Weights of a small GPT-style language model, trained from scratch on English Wikipedia: 44.1M parameters, tied embeddings.
MLP neurons of a small language model. Each row is named by its layer, matrix (up: input weights) and neuron, and shows model dimensions 400-495. Each number is 128 + 32 x the weight over its row's rms, rounded and kept within 0 to 255. Numbers have three digits each.
After each neuron's rows, "fires on" lists the tokens most often at its 100 highest values on Wikipedia text that the model never trained on.

L12.up440:140132234190107111122068136140154095143092120094105155149158157100114130143111075170128151083139204108112117138163070128113092147105133158159123096065173150086088135165101067169095133072121108132175141156113161133096126123130059094094160141116075100239094093045128168101141147132077121155
fires on: " to", "\n"

L12.up504:101070180154122099168084154131177081115103135091133160216113137156147172158104087195170197076181152083144116149154110167110145137141165144158101071167148195086169231107130124134155125117072102061120111130160178134093124094120129147146132138140159188133111144093129142133157133112146167177
fires on: "\n", " al"

L12.up258:127173107154143076120169163083141142114105126099146099141156122126133183099076083119165141132048145074189132110146173169184110150085121070084138065039143147146165143157086121121179173121160143005077132090124084126133111091113158111171166127170063068132128085149110132146093112117124173139
fires on: " (", " ", " in ", "-", " James", "ic"

L3.up306:149138125122148122082151104130128142179176083097117091141151096192159111124098140088154098161134128177194128138158166140141111124077127123154145113108135137188153099073063082125124118171184090095079171151139095092169135110134138095095102129103078102127154169141098140139164118008132107157
fires on: "0", "1", "L ", " ", "; ", "2"

L13.up1023:122161123115120130114132057083173123123088135161132117079057133090085114202136113142128084136094171102105109178103113136168104118163106080178098100082121169168151175136149116104180153128147136108155138130126138101171092089153152073111160113118173088155104118176121147145143097173101110098
fires on: "- ", "| ", "; ", " | ", " ("

L13.up654:165102148108145104160069149135139112142133140153122094135160108147109147149104067112165075112110130128121064121181148140149125139156107099116069086111113092106124106077119110122157101129087142176084145091078113095072099137127144109081143173151087106124144133123110089138111139072124126163
fires on: ":", "′", " | "

L10.up792:198097105191160108112132129121206171161085165132133082124166177121109142119126148104132140160054109143090177148113118126174102162093148089112093121165102128103186120146148202093144076148128139190132112095126126151150129127123149051127080147090118079096132127167087117159153115141125102109
fires on: "u", "th", " Yu", " Ru", "st"

L9.up303:179152115115116148138067114137134112141137133152205145070123145099099154136095155108177104146135191099126048157127153144150118125056153153180155126105093150044140193127094139142100121101145178090145126105155121091135127151164156145113083104125121128182146122107176123122160128149127107093
fires on: " a", " s", "im", " o"

L10.up706:097120098133139132110211113148169104112120077127206161073228190122100093127084096117107096117088170094171109135123089130112185156176143239149122161120164126109133191167120140158116155098144089114080056117114175125113131123029103167101180139141146124060141119160080153095149128159138134102
fires on: "\"", "ro", "'", ".", "w", "em"

L13.up288:125121170122134147115134162148165188194170124119097107199158167147082134100114135113131150093117142138145146123140132124086180135112092211178135134125122143162114114083175183164136136159162100153110111088115141190091126168158134087094184097066108155122196095130157145148100107126089125146
fires on: " | ", "6", "0", ":", ") | ", " |  |  | "

L3.up77:145161093121143104131150093177117145075125050104110138128148114118089084093112118063138080091073099124105086143178134071202158124105079156108137135145141146129133175140141076136212132140082160133101094156099106113164094152170181175073148144074150172135144114148074169148152123149135157171
fires on: " (", " | ", "; ", " in "

L4.up55:068128133112117124187146131158149184118112145103063147181094116155152114189138114073178137158121147121136055076177094122100093093108116099176137125098126175102164105155138132087112139161140133099143125131110143115115140175114095137215098101177142077150120188111081139126077089099151082093
fires on: " B", " b", " S", "-b"

L10.up830:090104105144103177085172137143127112094158157153148104103160150160155128157110079195154123197104084090126069171170154153136064172126185110130119166099097182111082088113130070107157115130111161108111131139155119101136125147168125171082149122145191119135087057163157087165145172109127115135
fires on: "2", "1", "3", "4", " by"

L12.up554:126070230136128100158057148130106171163137112085152139138106114169066152133152153060188098120100112107108118138174168095102132171114110157162136180137131116106153116089173152106116160143087148157077105154077098017172091114129094069111111138097133103088137157092102140088072150101065139155
fires on: " | ", ".", ") | ", " | W ", "–"

L13.up405:102086135166139167118154172085176127129131151149178147142096127135112160148113068175110096068136134125193058107116154093117120142107100148093125089152155129078127107070171088207077063110154095160069128103036074153136085082101129153159178125085127079177129178173131070149123107127146088200
fires on: "s", "ing", "ed"

L7.up227:107128078187144087117157144146152157060132103146126119124109122132151121187142157170142147123106131092127130102080141140136110133083108197125134137096145119155122091108112085142068103119118076154212127176158093154129106156156103148049128173127125127115174134067062126117089120142146161104
fires on: "–", ",", "1", " | "

L9.up140:126163151088172114164192193155171116126135128105130107049192127134104089094051135072078164170098139072189110104109112121156153110129096141120129124067132184183117153124114106050170109146105145105145113117139132138133135101089149121175144119158111156115176131113130138167134186159067134166
fires on: "\"", ".", " | ", " "

L3.up726:146140096147150127141077132171142178083188115151134119127166125163117141138147091154167143129090115107092120177153168109107135153095141192149127138133072101142100105123238116118113115173120124135154111117175113122078126153092130079147162175103107136169117185129172109148105123135124132110
fires on: "\n", "\n\n", ".", "e.", " list"

L7.up348:108124082192142144147106133167134156138130205218085132148160109121108161128147160113204112131068103128194147152170129132141098163083144145127120120123170123091109146139158160069149111111134137110123142118187135123125136111151124082199126159104129153132090124169078119158109137074161148140
fires on: "\n"

L10.up884:174155144109138167133133147107102161150140088108124152140156190142161117059108138133140138167171131166138094141106081175161152127153161160190119159071078149111123099133060099119117107165111138154102097150162136089104144128091141109132127039142101133104161114107105160083129172107096073163
fires on: " N", " T", " C", " King"

L6.up615:093187108160142107108129141172141095137063168140152066144153137048069056182199160152176148160100101085133129115161114160138069131107125094092051147115100168125134144145212098091086110118113076111082087121140115102076091156117128136115138098110140121175110165186144169144145143119164099119
fires on: "\n", ",", "2", "4", "3"

L13.up122:172140192147090097097065117115112107113128103136065133120137136153188142181062124090131135218124112146147230071177071188158130143162101133097153153142146140178126130104135095100134149089138078098143063138084150103094140131162165175190058160155127087148097072194103117106174165165116160167
fires on: " in", " is the", " in the", " was the", "In"

L12.up770:136126178181126125122124151158133137178125071164126147139111166137107149115143096111119167115091076112136105171100092139129142102100120158163150098135106134110098144062151170118094110141172103139102082117107175141119104148123150173136128192103151126124181139134131129113104141141121111129
fires on: ".", "6", "°", "5", "0", "–"

L13.up489:103125131088100110140117187124099124142138139098057126134118144151143135155115118128131130123171110115118125126122125175206091155150135105149162102105083111141103073150097128150165151163050127148155089109104076130125134117087099064100182119145117127145171167101175147119174161135139133081
fires on: " B", "\n\n", ", B", "\n", " of B"

L13.up542:128182165076133106159110150136081128154169128155134140164168105124131145097132131161141117104088096092182137142124222109149145147128091157111129101105109130111146108120135104127108111143086110131094181116152122197072110183117169081132100200146160087084102076090151178133091193096168180134
fires on: " |", ";", ":", " and", " recorded", " in"

L6.up464:160128091146138166209150134139164101076114106128084160174147104091183085126099156178124119155065136089093139159148110090134077146128100089163105206075139095112120067140121122054165080116105117086070107155125152100122113167153103141168124159176089104145093146132064088127152134093134139103
fires on: "\n", " hold"

L13.up709:094204177090135124122118084155112136083124121108146125207110082136149116169100093122155136142116123142069114098141137094138123146120088152122118163110157135167180079116181127126184166085154117168144110086119124106167180085162108165124132098194114045132117126117076106134143078132169156077
fires on: " (", "s (", "—", "i (", ") ("

L6.up84:090169075117141100159170183100136153103143140129106078112120117121146123098122146191115176171113130120182135104085160126157180113141053171149112073071083139145132063119191124133131114123103107112145143108192148114148084128171109138183226078060093073113146150163125201088094123154113161098
fires on: ".", "\"", "\"."

L10.up945:092086094148095185146152183139128073081041156126129082108200118128136086152078096136108156155133083105078138115181140060144176130176122112149094152135105176191106144149137134158148142042125167066145074170098115113086185085172081107108121175112155120081146118101106151120130117151097107083
fires on: ".", "s.", ")."

L9.up374:144155084077161204098154112095166148181078162122078139112130137131123145190132094125108146129142161089103136146143131161112092106129137168123089110131129187176116150116131102130155148065121093143094145168070121125171090111106140063098163069137155151042149137144162150090169128163167081129
fires on: " | ", "\n", " | T"

L13.up807:157145123127167113198143151098109112166143108125138194120103118104098174159171151105133109074176173074145134093126157089186108162193129162130118127149118147103137104121133048188186134120119157042143097128157150129125113098106095114093152060092084176142096146117178107148191140131138161116
fires on: "\n", "\n\n"

L6.up198:148121137151146116105115151192135148114068134141131104124116088134123103092150099082122115140123101113113163177127140107122148077099148159169140176144135176135118156150076093092159137159181128137130078154129113127090132083118163140136146168132131118137146149170102132148117106162164160097
fires on: " |  |", "; ", ".", " | ", " who"

L3.up114:073126150115092149205114092118106211076124110138186130128106121144101144125171097156184184168086058143166146130142121176146092127081199147149099146060080161115121079127178142105138135155135155119110158121097101109110163132165222047188118160156105122128124086099166109168150128118102144182
fires on: "\n", ":", "\n\n", " |", "s:"

L7.up699:149119131162135104128092138095083139207158193147113112116160156153116082144104101129143057161071090147095066136166168171077128115051161090178177148149115167112105145159101110131126056141082095102062168160136158146114137165172179085094139100152126114164139133130133110100212109072179134148
fires on: "\n\n", "–", "2", "1"

L9.up338:115195124126108164154147131098119153119112148128171100158174093113131136145101138067139104116141184133112113109120100135126127202064076114166096125118057148092186093144115136149130085164164077109110151048133121125174154122146160136114111096151172091115111143077147078130182114153136075135
fires on: "'s", " the", " a"

L9.up486:140132173113149118065112137119148090115112130128088115133154090118130129134116092146135180141100181134118168114196171146131125092098176149134140114172132162090151153103076128105111165123121130208150085127157144136110076124116090125125130157143121142188073138075097131104073075132188096168
fires on: " a", " the", "A", ",", "1"

L13.up865:127145192126160187148070086160123169109135157106176092204125161138109125112152079118161087110139108090139152157162186162089132151129086098090132075135153138140155154152166086163165168121104102123068092111067063071125194111108116142119148144146129117134109107058098139070129168083103096189
fires on: ".", ",", " | L ", " | ", "; "

L12.up978:121157146112169140121141122171192096092134182110145115098144136177168104125129118077115091199111141085171155090098147165118140113142153136136152165091127155172088165113141098157133102126138144120202140128181123139167154105052101128178121108149058192124090139119116143129173101115166128149
fires on: " \"", " ", " | ", " M", ", "

L3.up956:073124145142057104131080165175163168146168093146105083163106101118145101144139117170124138162104132100113169144120142159120113135185122084099127164138091109116098130172136087099132144146109105132131107094127072161142071142139136121108171114083137112118125148095131122096163129138050116147
fires on: "\n\n", "\n"

L13.up437:170139110132148150138124126110150125069130145119049088100147134077132155127082077112125199155151173161100120139170130151146099160073133163164124064092078101101090118150103154129100164080098163186135132106176152142088137113146172132214096142171090144173173094109173102177137148131146118131
fires on: " the", " and", " a", " down the"

L13.up492:108084081188132126140067166155164184112127083148132090160146127089089079148118208155145129127160156101119069067155125138146112067120114156119138142137168138128158138129162084132126114147129131094146154128115062120121133130138108100138141171157083115133133137129082137149091117158178121115
fires on: " | ", "–", " / (", "; "

L9.up231:138146185116137138165108118101103098196089131109152123152080114140177151134088102148149119176076089178132155176144162169123142172070178159137159140122175164182130132163118152097200162157138113095131129148142150136072106162150056125128128132160147112158102116092158133114140125117155161120
fires on: "1", "2", "-D"

L9.up947:133108135158078105139130131064087092110158110148111081130081121158103101171091140142141130097135105153176142121090164177159116136140144124077116112152132154145151187109111106163154108125151136140079129115069104135142162091157151109110165119159111124130147198173130106161113181153079185183
fires on: "s", "ing", "er", " led the", " passing"

L3.up28:134130170144148152137120104126119116119160149150125107148128076095142113135145112118086121151094139122149127119121180135134107167089142079105179133082124148148173197187103089122144138108068117090120126130091133127104101078095129156194141177151224043132088092146131153112155184161135110170
fires on: "-", "5", "000"

L12.up873:092107187125084168212072162096185124080133099122191097141116162103144153151145118128150142179121149084155143135148097075125155145093106150112095192093139161126136165136152128126115109115152154072137126104101093137134147082156102162188204168060138115123109153094144126135110084100110173136
fires on: "\n", "."

L10.up751:088078119190107175067206117151145095082081089172119126107202143125148148135170127167101133142135113101129084129190136146117172129137120125085118089117069144167125143129097098156167131085101087120160115150148092118123136133135110112131093137125127110137122128148162073090134157096148091177
fires on: ".", " Good", " Ro"